Weights of a small GPT-style language model, trained from scratch on English Wikipedia.
Size: width 192, 5.74M parameters.
Architecture: rotary positions, untied embeddings.
Training: a variant of Adam for these matrices, 9656 steps.
MLP neurons of a small language model. Each row is named by its layer, matrix (up: input weights) and neuron, and shows model dimensions 0-191. Each number is 500 + 25 x the weight over its row's rms, rounded and kept within 0 to 999. Numbers have three digits each.
After each neuron's rows, "fires in" lists the words (lower case) most often at its 100 highest values on Wikipedia text that the model never trained on. A number after a token or word is its count.

L7.up753:498489462522488483521513469540490479501464492481522503578555498490453452511483522503484477517492517552497510532493453508496480501467515478537504483486559501555485514476454545489519484505507509536500486499494499496503550521503478507487503507505543558510527468514482517438492508550514507527498504469537497510508541484510519549505512525510493472506472493538480495531514561512526513493486523542494470521488502518503473529490490524520502517526458508514482529525460494539476515510548507496486474495492491481508504510505478501483449497483506508501441495530503531537467535506514491537
fires in: "a" 65, "appointed" 7

L9.up374:511517443482479559527512525522488470565462439517533490516498475488497510497531487501505492516490499484515482453484511517503433504516489515500520531466542484548505495482487508468486558525469496519468454478503507529502559505471506463524486464465478521469478474516506517487520516491528506490516555505515490487517541510474517513494536514502485521470476514533464502462486495492497507486532522547492493516487522515469500501490475466516532528537462496525499562483487476479471515555483496494497464493510455458513511462504484547504512477494491476530497492494509522525509499491507512460
fires in: "to" 23, "candidate" 9, "campaign" 7, "example" 6, "according" 6

L5.up359:498513471485480539478515472539447493505495511477522494495518512469470544492552497513506465515489525478533509495572510501473484512494501537511499535554499502513517519473486469498476495522464492516545505529548506509473477492502507508467505532503491528455482501531495539500491517519494508521546518488510506491491541474492539477523487482470468477479463522469517545470484556493557485459531531516509506495497495504483498518509523531485537509513522532507513489500488527484508486479514527479535512471446506491442504504508535466495474490532516543536513512571482524499498484568508484519
fires in: "at" 40, "on" 19, "from" 9, "near" 7

L10.up279:494480492468530521522508501482500487475495483511505521513510525509530494527506506499535481476495498503501505521492496511483506519477510522513475490499437518539480500501505472531485500511469507518487541506583525457446512499556491554511488508438496511548482477542521460527535504517516510522520493500501491492502504499489500543454498503514525507493519467482479545499477493547503466523481509499452481520530484462548539499510482510490509503509474549572472495486497565493508508547499494516475536524488498520498493494481518504492516470510551460480458517549504463509547458522484494521
fires in: "0" 32, "1" 14, "2" 10, "4" 6, "5" 5

L5.up540:527490508515530482485518493489498501545457508501521474507530536504494536502485549519517493555508485529519488513506507475511484475452515511562488506504460531480501496491506499479542485503497496480505472523528499543484501535501473445530484506531526568497514502505507467464511551489485456488483533489533498514494521505478544526464510542509497477499524525485479518511537551490498462468492482491530484534460502515525548476427540472529500512501476488527474487487498493456531523492481512515493466508488513507501486512504497522515500464509541519457499515484501470567496456520515539527
fires in: "of" 25, "at" 18, "institute" 8, "votes" 7, "justice" 4, "parents" 4

L4.up472:534520542533500532494506457528544496491489516478519508522507478507454510483530517450486510536495462509517503507503510461508477500450451516564482502497484495524493512520470464514534524515474492549495474522501517504525509503511536514526487502550534503538512483509511487476502493508514498541488449528495518521556489496502525497503549493533500511469469526501477468487546500549484498529478479481487533491509498478480496491506528487487470542561518509486449495496463548482486494470527549485458491478483519536473479476459488490463488538526475534465499466494524487474490524512498522530
fires in: "australian" 18, "us" 10, "uk" 10, "russian" 9, "taylor" 5, "american" 4

L4.up323:500499507500488524547527478538486513519502545482538456454514485518503477455561495493522507506480523509535512516544527494499526512468463496501521486526489502566493534504511513491511482539494522478514503478518475513480500518524497510522515468509492505505493503525481479483546521474559502515526463520496497474483504451499498528454511480515477506503497505466503502573470490504532489551487503569504499534521506470518514465446477490474510497525509495501498492504480512518475497522538520531489456497445531496447506492459513494467480489477473476478468517497522508504504524451548540537
fires in: "as" 39, "a" 28, "an" 13

L4.up366:525529539516512440496528492512482490536533501464483449466508433485536485525480528519507555513463484499500471494521483537510501480474530521466531499516513517522512533495492506486491465516509498468501532484533455473519488510508497463522507520512523494495470501470497478523525519527499488498517479482513471455514512474501479469525511505476474501512507441500526472532473466501521508514498495528472511508498488505528512477460491460499475493523511522503493548475509481543498516461528540538528464498482462492479503483466529457496460518511540476519510442482553487561536522509529514529
fires in: "as" 37, "by" 13, "australian" 4

L9.up113:528509487503557485495486494476518474522524491511482529493490505535505514497512514487536469481500457512513528538529496542466516506501489507496475490495514481495492570495512504484526497519514466467496496483522518515482497520507501487529497509479480524446540487513496514449518522510558470565510549489496513480494534457517498457448518556506494516470508466461503535481546495487571513514507485512505511482482518492497523508450502496534492479527481505486512487576526485501464519502519511467499452484540458462481528518508534513488499477460502450485481501502491533505542502473503471480
fires in: "to" 37, "his" 9, "died" 5, "customs" 4, "religious" 4

L5.up361:514518524549489526476522517509422475494501522501499489487544459500521515538525549511518496538442500558533457494521470511461512517513497501505506496525472499534466512500506449536516519546507495534511529470526490467533496517523478496523515472512502490499455508518509480456471526531495495528471505437509460511500524490481507516505506487508509487491470519528485517513507551525488484514460492490486450524521492501496507504496490487491467495526493541479481527516512504487511495537542503491488504492470486525479485471464471527471484471456566478477466548508470500514505487482507531555
fires in: "2" 50, "2nd" 4

L9.up444:500511526492541512523562498510500493525486528475469499469512487532516491538515544503522475485462491515515459520527503500451523498483502541530527493464478498499506502485495503488502489475515517526519525470506527491499496509502460468492464485500494466489486554470483521503554540532510472488474544539514500520536490493462473521483523531488501525473510470514502497505502459459521454515472524511486476537469490508522551497447546499483478484504463494482527520529544481579444498495496490518528504504528491480473499491563493507486478505531542480495513514472488549518533499518526533487
fires in: "with" 32, "of" 18, "or" 9, "without" 4

L5.up520:554503445493503481532523491520502470528501522487466534464504481514480478454477493531543499496460477499492492472532478493478451460470515535535525503534526509533530480491466487525520502483471481512512494466465493475468500534514478497460516569502519509502526490507512479520493485481524505500518513504494561487512502483498512458485527495495508478504489463514482534534480494502475496495538483514501515504488515510480513538493470521506483501495547474468459545524517504487479484502508477497500501469495447503511465507477547507495491469516523484549499544531545498508584451475465528475
fires in: "not" 19, "as" 18, "without" 12, "still" 8, "necessary" 7

L10.up343:491525509476472461501536505468487515491510514467520483501530476484451478527509476507559472509488493510500467532492458505504473484502562502507513537510538482517512543498454470474512493495469498525500511489483486514474497523533485495503505517491497482486473538520524450515505561510543491525529546534481548443506515474464550501481483523475534493493520488497464490495517515480494488498497536488520511503509515482490532491529515529537494540519479474544491450480500489480446482509525523506514456507532471510462510480462524530507489510438519499509532518525549532489488509503460532528
fires in: "at" 58

L4.up41:498501504509495491479536504534480450515478516543514534527513443491473493550523514481475461480500510501518479533537506531453491528485544503467497507436552508495497505542511465497507475492512460536513484496519551498477489533517510447534470554522463534503498499520505491481502512491509528504492484438491506498484579501476497491512505526494511503474475461499498503466476484466492485545464499516469499494486505533490490525495442460471499485485481554508524521508464495526520522461504513479509510515480515516460525452492470486466485514509514528489522514494492489508530465471518522508
fires in: "to" 63, "the" 6, "due" 5

L2.up27:491508522490507534504552477523469528529515528494503487493494485505514445525535528499496507490494555483510463503594473491471504516497500548526495521514500519476508484502473466475519499485499499487508495493536499457451517515488471478461525502483504517484515437512492480518495525480525541525506500515531459472516508496434492526530517511479503502461489484542493477520495494497508522512492499525536467507470469491494523486545523488532483512520516508535499496528486464515513527486517510534575488455454485505518485498510468472505439539513551524459517521495513514505547503514518522501
fires in: "this" 31, "it" 13, "her" 6, "website" 5, "the" 5, "she" 5

L10.up119:524513481512506512524473536495459476515499499491512550531518510506475505465486481478497494459440444499485556479436485500483515511482484464452503518533496494532514506480497511512527525534488496521532463479496517486475493514521462512511478511519526567459499455512467471508521507525483537546525522455527504519486506484492506510479498538527505508481487480498464497515522511517523490524484467509507502497499530494488481495492452492523506469514522499526502504520495528497495497513541479514515514507450460501486461497452497486471478461518569469479521529471512554531478486486436530531
fires in: "to" 66, "stake" 4

L5.up169:511514449501470499486483538511474491503525513490528472520462534500496527455506539523500495512463497512492520464513513497478516459502485471497491493523517510497539515535491536504565468492503477484506512497526502544505511548494497515505510483528490498485501498462526474489552545512477495509529471446494491462473555482500529535482496545487473471506541483520480480517478539489517478537501467573482440520475518535490505511485492507482474460489512496490514494476510507477463521521484485449536520486485515491473498481506535477473499473548520424506513526539515546513518516507521493507
fires in: "is" 14, "not" 14, "as" 13, "when" 7, "also" 6

L9.up481:510505473474464500519503486519490442557471508546517464521489511548534505482513534518549494475464435499489499476506471501503493513516498503585513544548508513525487512485495522475518501527492458506490454502498526484517475531527496522507515506555497498467489523480516466498565546525521525512484519480507480467513481528490499515474483492498496551483484461488477497513502481501531502463491525501495464491525549476501527525483514520511500488521535518507497518526456463497495486490515489491504526521522443447481519485494452475462521548501511472514515480509472509502486485530473495525
fires in: "was" 30, "to" 27, "would" 5, "approximately" 5

L9.up517:480489511499514502517508528543483488502535486495512515517477524533514508526544521492530525504474507517501482474511524514524429509512515484478524520507525518512545499486472539531527524470535499533481479513511510523491491514547502473504518557508501474538517512551532490488548524497528527526532499469553510484529524480461487463504508513498458514516486507503502526537498504505538497547515442539507524529494515522457478540519455510477530483492489517494509552448498531507507556486499493505493430495516493469452443514499526533464495516450484492481495499483513514507488507516488483491
fires in: "to" 25, "despite" 8, "specific" 6, "executed" 4, "between" 4, "suffer" 4

L2.up319:533467524476517520462476481528495453511543511477509538549503508457518503474501536537501501554465501520501527493517493503478464505443476533521471487521511510515516518507543453488512563510541499532497520478492541538475505524535499479506486488521551505505492486530498522469478466467525466541489510449514454497514513473484497500521500490513527497502461500510507493520517498512532475531506475505498506516506500512501508491473523557478467501483509513510494492471483499489457526501489527480497479501445481515476460491436501488494497477505520516456442514548543470540525522493507517529
fires in: "new" 54, "0" 13, "1" 10, "2" 4

L5.up223:494462497514516484502518494496470507505518470467529522527499469481493486514472462508545490535515477510535529454504472507478479504497501493531470537461537527506476510477523509501509539515463521525516467454490495480500492511493473498495498535485487469507522493549502464508517518496544477560514468454521542533483527494504529484468514536502523458482494485497510483481515474497567460457467499532516495541493482487552510537505541476483464492530523502477507539487507499564439529557513498509498494483515506499477508502449492474498488499463492542509463516499527504523516526497537508515
fires in: "of" 34, "caused" 7, "taught" 5, "cause" 4

L10.up615:498514501508517525471524487506531506506531519494519457492483475512483511495492509516457518497510533527516522476542515531478505518463506482505508506486512552472512589507482486469507479496508464505506481488509538488436520493487517525450524496467510588479518514513508495501510503479490507518475483481519500479506514470477509493492575533464488500512502498536503499541542486486509489546477461503515468511501548495493510537491454483472508501556509495481499476483504474491513507519508481485499474508510527527478454533481509455478489525544473449513489506531480527495480456556550508491
fires in: "railway" 26, "railroad" 8, "rail" 6, "blood" 6, "road" 5, "ruled" 4

L4.up597:496507534535482525474516472502515491489577502525512502505500509494484520461480540485482509523476487502509511530490523503492528506475499576523508493469486487569513516491462505474527483503492507514472491518480549534478460493503467485533508497514502528506555474504505504456507493459514479490527499528527511502557518468480531560496537477498533504467478485526503535529489531497476487524472531518487507510529483492470521502464509491481481510517490543497498445516450516517441513495508470538521505500495522462511477530469523458502476513538506492469508462509529498460517485487500513559
fires in: "japanese" 22, "an" 15, "former" 14, "british" 8, "royal" 5

L4.up280:499481494528530499517564485535450468495510479512487499545533496472486532515519524472554506486473493495503495494477501531476484488502490480517530494476513538547508505492483508493504513536507474501478439524498508519493498521476477497552478533516500500477543462523500480467537537483509506504519505458501523481475564480513499511476535513478521486508506480497507509480510492519597488499507526553484504498467497500496506501498477492454456474499482520510501544539493541546519536547487465515528483474500483494466517498467548493513453462466510486527501528524499539531512503509506467494
fires in: "a" 69, "according" 5

L10.up182:456527540498496459517530540517497522536494510472468520493494478498506498505501526460472471541474518525512478526547520540478513524470505487504451487502528497473497520513514565464536511531522521523499462531540483477492469504491500487490532491531469515486476486526521457491502536471482513498507558492516497491510515465486507495525507465552564532469503482558520486498508522489499494498482517496533503522455498505533498485489508482459473458502489513481459487487454541472458512509534533494503514507487505460488488494539503502500510527446482490511496476513459498548520504529457533523
fires in: "an" 44, "analysis" 5, "cast" 5

L9.up14:490526490502489545494496458536505525534516508519505518505535485476496511526493476489522492551520529490551510530509495502493504550484514496458533497487478507505497545464489510454533526505513439485524442531490560494457522500540511501507503533497484456470525520503495560478509535525511503475512516461522473482521529528509482491482484508469543431487491497494492519513462501478503497525477460534490545457492480493461531492504490479518534507527506496531506522515528478512505519506520533494502472464479508532512505489475510488490512552446480481520500529501512468525509478562513536493
fires in: "the" 26, "by" 14, "no" 7, "good" 4

L7.up527:458501492515494472538481485511474501507477524513499537470516480565527557489522479578519482485502458511494514467493470510467496482509462464514510486501504475499530477484516520484457525465470445507538502516520524523486491533481474502516561577528511537507511515494507499472526511499488498502472462485519502474480552507529536496462482523468507483486507507514514500492498529524513492509483490531502523511510508516532471530510487484474476482541437551506493491499529501509485529447472494521512498501483488534519514509474484489499481433521522482541527479509510461512499495473515540525
fires in: "of" 27, "to" 19, "in" 8, "00" 4

L7.up426:506516494509480553516529532529492499551466486518507469525471511527533499513502512501465504495505520475491534532524525517524494475480520480565536473502519512516492500498496467527502482540455476490447504515481492515501529518494480464521507500525493474453524493510540524510484529444497487522487533489466495485504498476504509528491510532475549546524486456524488524544500544542523508498439538520454463508484480500480500536481492546497471516550467534512465479524478480493490525500511430465542506526490456507513514479479516495513490493464500470502501509463520517490527526497477503507
fires in: "it" 50, "chief" 4, "phone" 4, "itself" 4

L7.up189:457495523502462476521488503496513516471484509477529473508492434511472521480516458527470479498479509527493528465518509509463531479488500477512498506516517499529490464538456511475484460541521522523477512469527503539452504518480485495472515506504477540500544457471494441457526534457503473502496485511527495499494492479461523499476513489482553522495505443483517459472485487531546462518507526516453540478504519499473515501514478481508485502483498523530463465464441500507506518522479480500503509479514461544500463505493507467434477515498499473525517528530535496485493514469486495480
fires in: "it" 63, "she" 14, "itself" 9, "which" 5, "he" 4